Part of a small language model's weights.
Size: width 192, vocabulary 2148.
MLP neurons of a small language model. Each row is named by its layer, matrix (up: input weights) and neuron, and shows model dimensions 32-159. Each number is 128 + 32 x the weight over its row's rms, rounded and kept within 0 to 255. Numbers have three digits each.
A block is one neuron, or neurons of one layer that tend to fire together. After each block is what it responds to, as a language model described it from the Wikipedia text at the highest values.

L2.up4:146144141127131148123125173133127095169184120097112136140087112103156165045162115077113084163121173133136150105180098086175135051079123138106152167111125139105111087138152103137051182081139089126163180136139106166132101112122120078130094133183023137099134112082167213153123155152123144115170146120088121164080150140114097104154122167187139142195122070131094103125181096092156138124143
L2.up144:093114148085142122137088104125090207171124170108187130100048135140130126097091143099182088133110104144104150156132140096173116077138117181175173137149080116127152124107137131095157110092123124093143074108090094127156082057175095050087161144149090113087122157178202138120150177129131154156108175114102133084111119117122149153134101205092123170132159145140135139173155129144113124125125
L2.up193:085205097177149110194178161112130094137120097129043134169161172185162124157119147158157180098129085105138155155145166068121107105154070109093165136132120134110089111143125157091129083141137104110091164160090145107075111127134070114138158100110096102137074090112103174141131126129197105186191192142135109176103122104163162199167130203107137109118130123117104074177122161108166073159101
L2.up199:149227173138071147090110144144123072135094096109192087132117151150141173187088117123147134161141181146161125192165109104090127147149111119128139160055112151161157090139139133161114104104098064107100110157137130161069107118140101098082076103053091138115066180164161150126125144134125157126097054135116099139124151143089101126104154135130093195093113096140130086110121154128117139112055
L2.up400:115155135201078191146144095132149158125127146174105115110121146154147185114104187104110105132134117080089165108136114087120106054119089128146103119098138122130139122159130147123161079077151116201135119121086122128134118138130225084107116113118167104133132119108122119140131212138103148083113133089132076093129176107094132119126110135109090146130137123142133159138096066109172155140093
L2.up435:087158099114111149160143131128132136193083124161121091130121162148132071106181193183157130156167088088099124146188083105181133038130183164128152158123158108077176102138172110128150152107075155106100156144079059169157120139136117155113129114115128100106149070143170155133136140098125129088135129105135067090136213125152143114175192153101118095119186127121112103115136071117169125170150
L2.up458:160101124136142120116142142164143153151080076150149086135137189182152075143072151101172153114119145108213188135120145060122068089118104180162093186122120168106135094165190088133102127116115128074192102081122115098122127138114131122113047078093100126118107142138108193114144110141181155149128084111119144184115158110115134135114152128097143127146160098122150096062151119081114081167143
L2.up465:157113161127154125165161102096153189083179154108131107144147126156166148172080140135103099102162095120119163161140132109159138098129146079114114192127114145163133143136105152073100147100101146133141088122075096104069124123186112149124093123167152112135121142100110156137193130151133142120136084198111189172096177088128170163130159120118097101122148126160148086122112115123137132132038
L2.up488:065179160142111116175135139075188139143122174160161069121060091138127131171107176092196104116105146070130161131064109097120128123119104156179154118198157148110130138156192116126122111103097070183158138072104132136105146107185138113128178120145122100168111168164120140201110166143096115100137154077065105108113127061072152155102097128106144153101153167169183172124198160098115142154164
L2.up493:052133158156116152121158182097116135207141106112156094108164066145115154086111128128179139128116167080152216153129131141078092105101091104067118117128093166161109143156129147116093086137112075104115178122153097165146145144141130107121134129111192097099127152127152136184171143172050165096133145102058146128105183107141103117151120176034086116090129124169138155178150089146126158133119
L2.up553:171133144107124143119077078127130129131154056117120108106113128126172099104099200125136112076113101072224130076146133134196087084110079157182150221141106134149159142160152157143182092123114142121139142108158109116117073089123152090119181124170099141126184164106126153134105168137147141114129138097180103104136122138112068112155143103100130107077155118163116174187124136140214167155135
L2.up611:179092106077079157119111122118157154124119161062097135148116171108076108188062106153119099156128150129128102140191146164160063076095038133206158135098135087130119130141150126141101098116107084079116141123161119139103156120153089111086116163124150187071130129090171140128210142138122153106112117174098126140152131102138184110146134112183158124155114087086102103180181110175131060142146
L2.up626:125192127190137170116107074155077144191141071163157096131126166124152083129156159139164134121087081126180150110126101128122120119167093094142136119194170147132146149134148164110157122096149153161146088107133074105102148122129174049080121092087073154137144171069132102102128110134139192147101199091111148080119132149071127138114105125093138197089097053125124098155085122157083156107096
L2.up637:182174161124140181105106143099162114158121128144090158156096229098076161152075139107099170123090144113155130108135100152153081142131137116149168104066097114180086128135117111049180137119161136157109120127114128107111154112104071119090155156126154101138125123119136105171147070191138135179091106121133113092130205138165105100129185091124169108130150071110174141149147155121126071195140
L2.up831:141115124132100167119160135154120119081151145098157091130129148182119099124075090132183083132112135128163134129143134119150115158126096132137115180154129116164105125082091148099125118019118122073148133093107084158142127117124177143089124127081044176136128153146171144051123124127140113171124086168097148184127154005141138187140107124124080115145105142095156070138171097123142138167093
L2.up843:104112106097135142086178056136116195147131095111154088131162159146123157108103165158184172172092082109103089156131081169170138080094103087103141130111098117118150082136109098099123131135177144174087136141179146125099186165048150113052127151119081125135139073063123112094149094115130176143113105098094090140141129107105131134132147182102124134066099135117090160122127102167095120128076
Early word-piece fragments

L7.up280:110121200091129059137071132117096084094084105152154141126121162173184154103139154171160102120147106077148147127151108048148100096142073179182126089151124088108114136119122178153081099139174090125132089148165144116132136142114143145171102116084088085117087112139069111132142194169097147195129118090199161151153165114122125190116138099150150117104085107120176141139123114123088133132135
Mid-word consonant fragments

L7.up7:122132084168105089129112115077042068125116130124096145096061122101106168117144159094156113171159102161074124178177174106142170075106114112202129150135146133091147125121179070155115104086124148170185152146114123113108088196102141100115101144136080114171178074160153119136067149148159136117165104117112164116113164067113165123145096174102099134098088156184163113084126146149130091136140
Mid-word vowel fragments

L2.up2:110120090199104119158100122122140110056126139118101106108115151081113086110103127122175125129152062154133103073072117193109104183112131178159147153164151105123098154154117183111186086134167108138151124108139086115161073101118118085143070081091124175157133168194112136135157142078112192087080185116117136145083124104145129137163164096106047221086137168199103158070175110123116160156147
L2.up28:096178145174073135115160102129171094152136148090139108067087185170161095138149181101145075042125080168153150047142123081123184141126139141135166106110081160111166125129109156133136106187091099102100109159134142137082066144111146078119155120090124139127124110127143127147072112127109069083085125113039099099155125112168116126110077097136087166126160130168113141169088144116133150172121
L2.up152:053120133142132101186127112127160116101122151135113164105184087130128147117151103230130097113107172144082103103146116061132098112119127111145140079110144157120124133106102159154086126135215125142168147144190147158136143121144087186084135125144069133114066112055155044130068138101110108096145112098133172123079103080135154159172106109131138124179134124140095156158129130071141081128131
L2.up291:090091095140092142215163113121142141165168175131144181136082146130121155129073144208131113098154089148123171097165127067166125098055115161121176101101138082106173096148099175144104115131108116158146130134180141152145106172117127108153149158135101034119112036151144155109104121129142139162176172150124173148163189122157173093169151122138125124172172111192136128144128108113129076118135
L2.up339:105132135137147208129126142146125140103134130157128145120102137079165125132119151043096159109109119079107136078100126095139096158129101163199123120109139102165089185158191129046141133055133133139100056167114157117135088111123124137076078081127160141171112105057107118110135128098150123145120129122152078104129143082097133143099198133165163151142095149219095123099069154117159138115128
L2.up434:119175162113111159122135123149159102151096102107103198093161160144114070161179184090098125124166074147136166041105122112085099168113157099147122115116093136125115168150143115107107161125129136107141127122141115190073043133086091098101104140140161071089109124154146149155141098106135149229135171069096101055120156100110101122104158114094130132111125106096110089191086136138118127086063
L2.up713:085112119194133183149131172137120113157112112140131141109161167120124159146158149110068077096120063082149186146067094126138116154084179195136143105138086097114141172150075107140116123118191129199153093117134136138104101105166069168100082105086127077108153153115058078142125160130126098139184155090103127058148071143142075160106171140102037133116190127105120164078165174166165108129101
L2.up727:059166106171079140159116128053174107162122129103162118131134121115150153179119105133109129146148118134117081070145094159146115151073084100150108131117143116135138112171145121098127119088172108179152127163130120097118115132211166138148142095110152109175097083179128168107111089111150150149095141123119090150124065141161101157118157064116040142183164178203137103122117100113137182127051
L2.up731:172103128183073107171134113116116123119145117120126158146131170163157155123087113153143130082167104195090136089161140132197091162141113115176168113185080102151165163121067179136093096141176121132127116138122143127192119118125123144080105130086098146143059131098149079116056073108177111111142140167135125125102098129173175140136089102062125139126156107096109150115087149193121156103044
L2.up758:128125153126098121166080090126111114139186140056140143122110100111101173163110078122142145138173152117130097088133116163108109097097095180130151135162106087129110112194082139175122089119200108174066114098089117084094177173123119088133089108126164181106136125195106161168170101139133113104152080061112180175170110123125107125146123086132101156129097149102123112154134124124209137106174
L2.up799:120110084134097094136083153063118042104068115168146141164129115100084111161154134083079185068134144082146138109130112154144125150061115156154176134127076110165155094150149137125177161139121089115107093162147149093157153074133085123152154080070114120191083154201055108141137090096131157154119102103131124136078095152174089140164137046119067144140132081147094176173132174116111146139114
L2.up804:123134103107120180196124117164185101160142131152153129134109095125132140154127133134075138155201084175150090118163118145174098132078077123106163124125157121136180171087067174075083086129162183206100091157138148109145107070128125115195102058107188151126108076094126135124100126088111162172134116137084120156173138100160168126152125116075165118100121129178117112172123145141090088128104
L2.up877:044128162165145100101122118114204115136148170096153136105093069169144077109099148108114086096107160073150093081191105121133176128065125119093163076140158124140096149181146134169109134124094086119040117232166111125112134182137132175102162153105178130163103111154110122173149064174080121117128130180126165117098079154138121095108133144119166094155129179170064159155134103192143122124123
L2.up890:112108124128163146171056139123126124153099152147099156132084132097157194102051122151115139111159138146133155119145149127217093126088079109089131128137084130132142226111069114129097114084102172157162107141152111069167126132057118140122112134140092102163225126101168156097199124079113109137152154131145159130150150126172121111101095109100102149119112112169098118101122114126086102125101
L2.up919:117135108149102162106121129145164131207141148150140147099123156090075159121077131130140176139136108057133120127106163119124161150026113140095143143145148196138155149124139131098151093105131084128138177127123070120111132151139122159175140075217114170177106157130104124079095146109100130113181069159131156135097099093089154102139175093168128168088175143135113182166121097116118113118135
L2.up943:117148131113102114131046128104151087174121190113106128065117143103156134147117140149168103120067179097115115156198058112206083114126153125105189139129118120101099163176126183092058112069138130167111156228082123106121096137136147140174118179130129173130130134158160176140098106122094103125130149130112100130166143142157156111109106036103068115145168148109080102182124149218090139151086
Wiki section heading markers

L9.up14:091089115122122153107118096164135152097112116120136153078176155124162109137125117149115084089138107135115155095152139157150151159155142114182127014114097147169101131074170107149075156084165123094129090094077179123153168115187108114103133159076114131046127142069139194072141130156078172102181130140144096167168073137129110082106099145106116073122131134208130094136091100109131158098119
L9.up64:114097097098074168116098095154128104131036119120081166079146155158132189096166124154139197163180104179157115112146147105144161150103107107126124133089094167112105146127171156050138114153087150117162127113124140117117149172116137102170081142120051110108131106178129162076153142208104123118145140115141073123088094127144146091133099113116108086159179178166178155125112110091128134129131
L9.up500:171126076139144139125139121129126114105154091148081131148084060135183114154080092187146188133154082175109150060130081169150153155128108183103121131138100146091164104117114207156106138098104126078090071123097141133116158081128138091209131078138099099052109148116156123115204095170108155104181128166165118126109125135145126093127128140143156154162094151063161093161064135125173127112124
L9.up707:170100116165180126173181127121081097144109160129086107139111153139185149144095118109094140096118100152147100136120172154184073176137129146127116164064162162158108096105160110091096145109096161123173093149161116149133140045099136145144153119138086081145115144062141176144164116141163158172131096120125125141115147133180089074112093177165104062096146097143127146078102066119079099093150
Mid-word vowel fragments

L9.up27:140132119096146163102092141124152103098152065093125110143142143133136140103104177115154163118129101132199086126107185163122089124148161173089101175104159152159065115117115098139129139155072097127160131142189069146143100079134167063112079062146152114114130115083155101165129102137093147075117110119095125142104154112157170082148137151145139085079082051110098121196109102154154113163146
L9.up227:145130164103095122119183148152147135113130070108168132128096089190170126127151136158079160154175100141172169185078102121065095111125105149131099135102079141116127157125105122073137148165110072124114173114121104174121089150128127102119080139091193116128167120133084084114087128163143134103142182138175126087118131157170175111119126129131130162117206063174135125107146136149081170084164
L9.up545:119191122148139172134154098123140107078117079121138153084096136132179123111155173120120123148155075084126112119143129117187186126097113135140174219138195055104116155130103097085145124117102101141106134142123135192151130093169149112167132124116103145197070124106112165102177137131155169121107098123133142127195173131185134161135108173102103123093125105085112112135159151152095117136139
L9.up658:071135165084169144123116207163141115161197068153096120134169134113211166114131111123102124118127129155133093135119117159069164134171118129085106182110129162071086095130161082123197095202103100139075171123072130098094093134128145184157127174176098101110130127160103112172109095127136130094099119171092141098101098121158144103157100103118103147181101092146161098126126156097158082149135
Temporal subordinating prepositions

L2.up22:111152091150199157107174094114199163068133165074107163101181153124107109143113083133152140161161149149123145162133115147137147131162148140120206112109108105160056148104048146141184099135092127061191146093102144111081076105098149128125156121185169117139089116098181087087119070136101143135089040081158164118119120156124159159152138161130158135135105118125073123151139148125138089162100
L2.up93:143138110069126118146119155157185167094157098090153065118091160168134158127122145112167078119136110089141124165121140119127154137200150143057138138098099114098162159134114210124097102119080193087086143080152126126119117104088169148146115150170149183115085147123153139192090130095137095116124095144172140116160116176121146111162166149142116108133132118086133097196114104126085173101105
L2.up140:148118066093146193139107147110192111105110116111124172117092134154127086118149148062159167065162121095120128176160129154149131119168088136111189098162114121171087151187094126145147140115091110109119108108127095127170151093085189129107162117132109113151118055172114094082149101159122097195140122179053158122113092142103125101087192136109153094168201137126076203171143093112114127185119
L2.up165:127141047130151085141188106172130129085192130081143187165157106181094127160111154078160123149155144121105055163105114124118155146119157103102127167133088132085100118135079108100144075127107127115136118140161131147074087113181107114089104114131072120103106146094109107135155139140189149108135134165124139089130094097138138084179149096157156117137159083126145107123087132088183155148112
L2.up212:150173155171128106141151130111147150150133076102179127137139138162164073110126129077094192106084069126105108098151097126105119059111124130130175150128103118087115140137097205180124161119141112129162078122124137122118126120134136117171115174151114112068089128080147161091078145114129165116109145099081166073049208179113145159177143091085098161117140096136172133114155143091135174100115
L2.up252:124148139084078086129170090152138176098135104146161117149171112106156094105147177143138120165135123111145119126078160124141141146118129081120161146113085141117009152150142137083162131115097122148148146137109107085046114113127108120088140080178147162133084068158084090120085142164133166085126213090067128171131124135088131145093129178098115158112151103107144141154116144135091093103106
L2.up279:119097136118161114095140088147156063131096121138160124139126146194131142133168094106158136143173151155135114129078094114097167192166177138091103108139119086116092140121184135168152122162107160138135110102095114101125181097110100150104111097142121100116143119132226117114137099111155156157187103149117092123095109138128089112115093158174058134082098126115052138167186124127140143179088
L2.up310:098127088094107183170088132153163198127147082118106088158198139170130100149140109083080182134124099102064114156076124049131119184194125138127141105090125064164071159136116131128164162152077174113204164124220107142175134101117065143104075099133167084118138074111118096142137105063113101143137130172175101094131205166179114112122151166143086119134113155107093111139106114147170178138106
L2.up367:133072124206134136101138125110195129112116116144170169149087144139142101129150139119172124130139180081123117130162111100167092083132145122095166098124132149152131111181188118137101117139108068123081103188112168126155083127138107135127145090148115109115053112118127079051066124141182125140097073141152161130170154133119159107120138144111107113080134144118168161168144164101077063136159
L2.up420:163127119116073151100116122167152120151091138093210106137119162157043066124161135109134120070112178119118123117080087115144143154115150141176132135094110169116124139100183103103197100149113164190086098119110124150125093132070065107132059139118083147122115118135124146107113165091145175131119123153189123055088134117140145148116172129090110081105147122062187149184134183124113167143103
L2.up432:145113121114070115167170087069158149152137075123142136142116146129129107143139128120073133119133120144072157115131102152096134131082088131132146192054106111121090139110097104134133117158178125176173137114153117169088144189117103096162140143230123117088121085133102133188102172123154112134163099156137134065137183153117204069148219114087104112089111107110092167177164145153146161051157
L2.up560:164117151121162174093075107198128095105127141152122157126160179142197115077135116088187096115161102069073143069148177107135103101150125144159122164109087133104099155147123120134145160149071091161119138162126105121105093137073136099137187161126101064130088100133083105162114092157087175095130123119185136144137128113130155110151171098181186189144113157166095110138097162107117121147118
L2.up736:123067095163105174085125125158163082148089085138140092104180158158143138199135120089149141055104114153138166137124113133158161144124104184125169132191140043109154195107076191113120135108124084053135153150111144113133138144123111147097138176114126138118122105107125160165147089149152082176120118115118160108115101094129162066128121126139144165151128179062118121162174120133154074076145
L2.up781:157099177163133136144150197102128099086076141083075124108144139129166105110147159128168097128113087153166066106174135170132146125097132119087122127136104096092062107136177150143155088116112073170103124142124088114102119187073179107120204155135191118057108089107087156157074156153130145106108122100093117138122155116164165142098121103081131144088110149146105083112102133058121166138082
L2.up786:112132118121094184144130095103143099136069109111127158096094198142137096167150075153107125101149132097139148126128125106158150161150126125119117118094167094153104151125118124203133142105160125153107122106147141100109116085084136128090135112150093133151082095152121127124025087083141180163164134125185177094112142178129190094115137101113085128126121048181103083154151189161093147086114
L2.up838:152179103160075105099089126184166099085148145155105165192151133118089079143052092096116145128122147146057093130071085094094149127128154129157150166160111121125049187071089115138135150106087118146126113056134105141098120129101135075144168123126101147150111112146137165144100062137130131097184159220153144108130167155139128092144120155131062131107161099113139049131167161143104109161081
Post-f word continuations

L9.up375:179169085137098152179118136130104153146143158100121103120141148133156105124100156113171146155091096131064150114144114104155101084156116113187102129144157112120098116164132089098107119169152122160134144131139103119157146122154148127189102138164208192119188109118100130171180151096029113169089242087101102098110190137117115109142116128127076110094156157145083172125117091101137150124147
L9.up463:148160110135107168101185178139066107143125118109104145117127139194101139128141114097193213192103073160057151156140090154124115117103088092163178142101129062130143178075131141144123123109138158146138141114166105143172088109136103156086052168134093160126077125114111160170156105145120097142054100084116057111138091100089101143125168192132109202128155172118130101147129060123113121178100
L9.up608:159128133135110128096142108132115165107106110074073087116121148113146146129120078178066115106092135173151117195176138114173129059167134136157098136140144127080213126190089152152050109130109092100136096102113113132163118143140127060119105183125101112156111117117197136143194185144150179151105125173119139068135170129169122110083180151160132160158158197082196076102117080095115095156086
L9.up745:127148086156085139128177152153136100142118149108163153131147164100139193109161131113116158152107104082159114163098124125106077205152055073092155109107147139104155099108127178061140119130125164120094184089126113114152101187079118159062155112145176117122084154098124181137124118117135178171108087129112101136129201152106121132081130159117144178140161111086135103112156035133149074202099
Short mid-word fragments

L2.up159:130100168148122098058166117135222184110129138092086092127175098130128150096116130030086146191143113066121105158121146126130114141099114124155152089068150123132111118134090129114088142125090141162151168114120145102128067121127151128143138118131099152132132112159095125185130111111089114090128148154099184148093140117112137133097106128123120107116068165157142111089128178067094174145117
L2.up170:128124158131138134110147191195080133148117071115142104114148111194103154088129149098099118138107135137142098183109135106136084114167136125145155114153105163162071160146092198116100152144101084144089093107114102069137122172103105120185141149140119124086079137123068054066088135146144097131116119132136175092096106135123117089177150146178145122145147118102122191157101125161175155159115
L2.up183:176095138164152120097119112105118226141141135089139143141174175108156135103107144067111088123127124174179150159128105113177136132109145120132121097110117201107184119082176138126115156175057137112146121159079134126176189081119115181157176128087121143147115065138081112149069116132185086101126166151097148182106153159115056112097093113086127157115160116105103158117165109118110147169174
L2.up257:181101126102092102131098165135138114135187158132117175198126159144114192202095135069091051079106169160156160228089137167157108120109129130186172124083050119108159108135108129095078141166145100148103120164165077060131097104104129169116173167128187117179121146122079148165125190107138121169095111130197159157119180111153090118120168147066130159129182140142085146101096142162147186116132
L2.up292:074184164148105086114172092092148103076142080098108140137131072141061196120105152062078131098028092133127145139083147126065075130105154112169183166144169124125084153118064158147123086139115115139157105157087155169110123108151134164113125082110101122161142140131028124117150138111112118069089129102155101140131175074162135127170111081133124134107129116140144169114172146110155148122064
L2.up302:129124095193098190081155127171162120097174121152151149149152168116127136130104181074111132086125106167132114182131097146144121117136123115154181139141109154107106099088150135107098135108126137129108129090098144092131089129072148110096144093186086137140152065143124088186077180146094072161149156121071137143157119134103131156109123110097184132084184154150101161194129195064137155133156
L2.up402:112151117156139061080102121157111121098175080114092063142090151146123121077100145075094138117106086134119152157094096101145127100145144142171130129096168150140109093174103096110140094167125141147135130126107166092088144128097072128141151119115146127167126113094065175150092172120190131126147133140109136147113132088136110099129096065111143164127099063167137127132207192097153148072103
L2.up418:117102100136149102118112209146108106114153136097076117092136125151088152063144111126069146174149147151102091108159108088133101112116099145138166131093159144145097116110142120085090174101122071163200134115106105161100088139169131135149106132147106125120106129121102122102117120160150159050112094116112161137135187115151114110158123105136180129145114141207139180103133123072183063078110
L2.up476:159097122126159113065177113115156232093141156087127167126108107112166136089157117108122067137104080129118148100079086074165217085092073134113119094168142111115113144145124133122089102147096100100155097175092168184177086156116125106170120107162143155151082119137120160100128152149100129151158139127117177127124157135147110133116155128140230118100087100153101065121106123112115089122126
L2.up678:156103128111131143161099119120164162105130134105119131185121109091149164129117100127128161117118146041154094156126173058126149144124099070202154143134130170121090125166109138104164164126023123100060137146113115090156128091123076122147112068088094240110114152157131121153114093095174128088134091110133118162133173157136113104123142134156123150120159123148068139057115146119111128144154
L2.up687:138077092083157129112148151148113120129190093142103122159169112207159128157094120076157134153175124110156131129117045154114129085084104123135093160171132122112111122141142139140087127141066108081196146111138170076072106095133119101142110160100121125158129090118134067116102119080097100104143142147129161108149135067130066155138114100154060152176090113082094107094078141099120134193170
L2.up707:168186138121113147123160174153155144143138116129116140182140050171127159100178104102131136101104099155143083135127144086092156196055119137115146128148150150114097075047134135090144163137130126152129121052169108111147109153149065092151056102154124092077098130087059107122142132104080133112149132150123093135179163079148101155148124114087095142111141114095126158137133164095141124175150
L2.up756:050139121162127112111113105122164138095092101160143143104181150107149141124151135077074160063121109105167093139047097051099096147142110134123105096107088061129164109114181110107144158141072099169155153118143161135112110146169138136126122151189107069185139115155102142113141158165108142128078122143139096138147135077111129122050156171208146110132159096161116112085131113111141117234156
L2.up803:190124180112177171156091125165244086122154131114065085164134090139137149167082148097135132115142122183191169135166169139139154116111100066118182088160127129133118155134121090071130129121144163136132142081099142134164119142153072170114154114105107059122120065112129145124131146104150149117118135137150125074128076094173143133118086156184123039153161148160096152121154132103140186113146
L2.up813:079138153098154202139112148206142158197151112185153091161155127109121138136064180190110118107103090155136087155164230157104100058137087116091151120119107165165095094108081129151097102171062110111194126114160143180152131155113150158130099127125088095103100144107089128103174184109158166145098130099136128128159183168126130074125106134164079158095098082156171103137149084088127125135094
L2.up881:122170129143184140111141093138158148143098189097119091117202129153146093105124100056188145145160160084149085146085144128134123124150109100108153111100134091141115136136116139154107163147112127116173157073046122172096050170150167091121130152110082182117123127134124128141116075073123115159170155140162179137137176119160103093179103176165123105130177177104100109100099164090159155079169
After initial W fragment

L7.up947:134156145143157125135093133127105119112114117131151092105113116134143172152080151068111194106130071185096172123153110151181168187177129092204099212148091107081120173143095130127116160076171131119135081090143171124120087102165072121125147108105148174077140063165126131127197119097125115129085145113157196147122216165094140036129192122090114120122167151106080161091129133110148150140095
Early word-piece fragments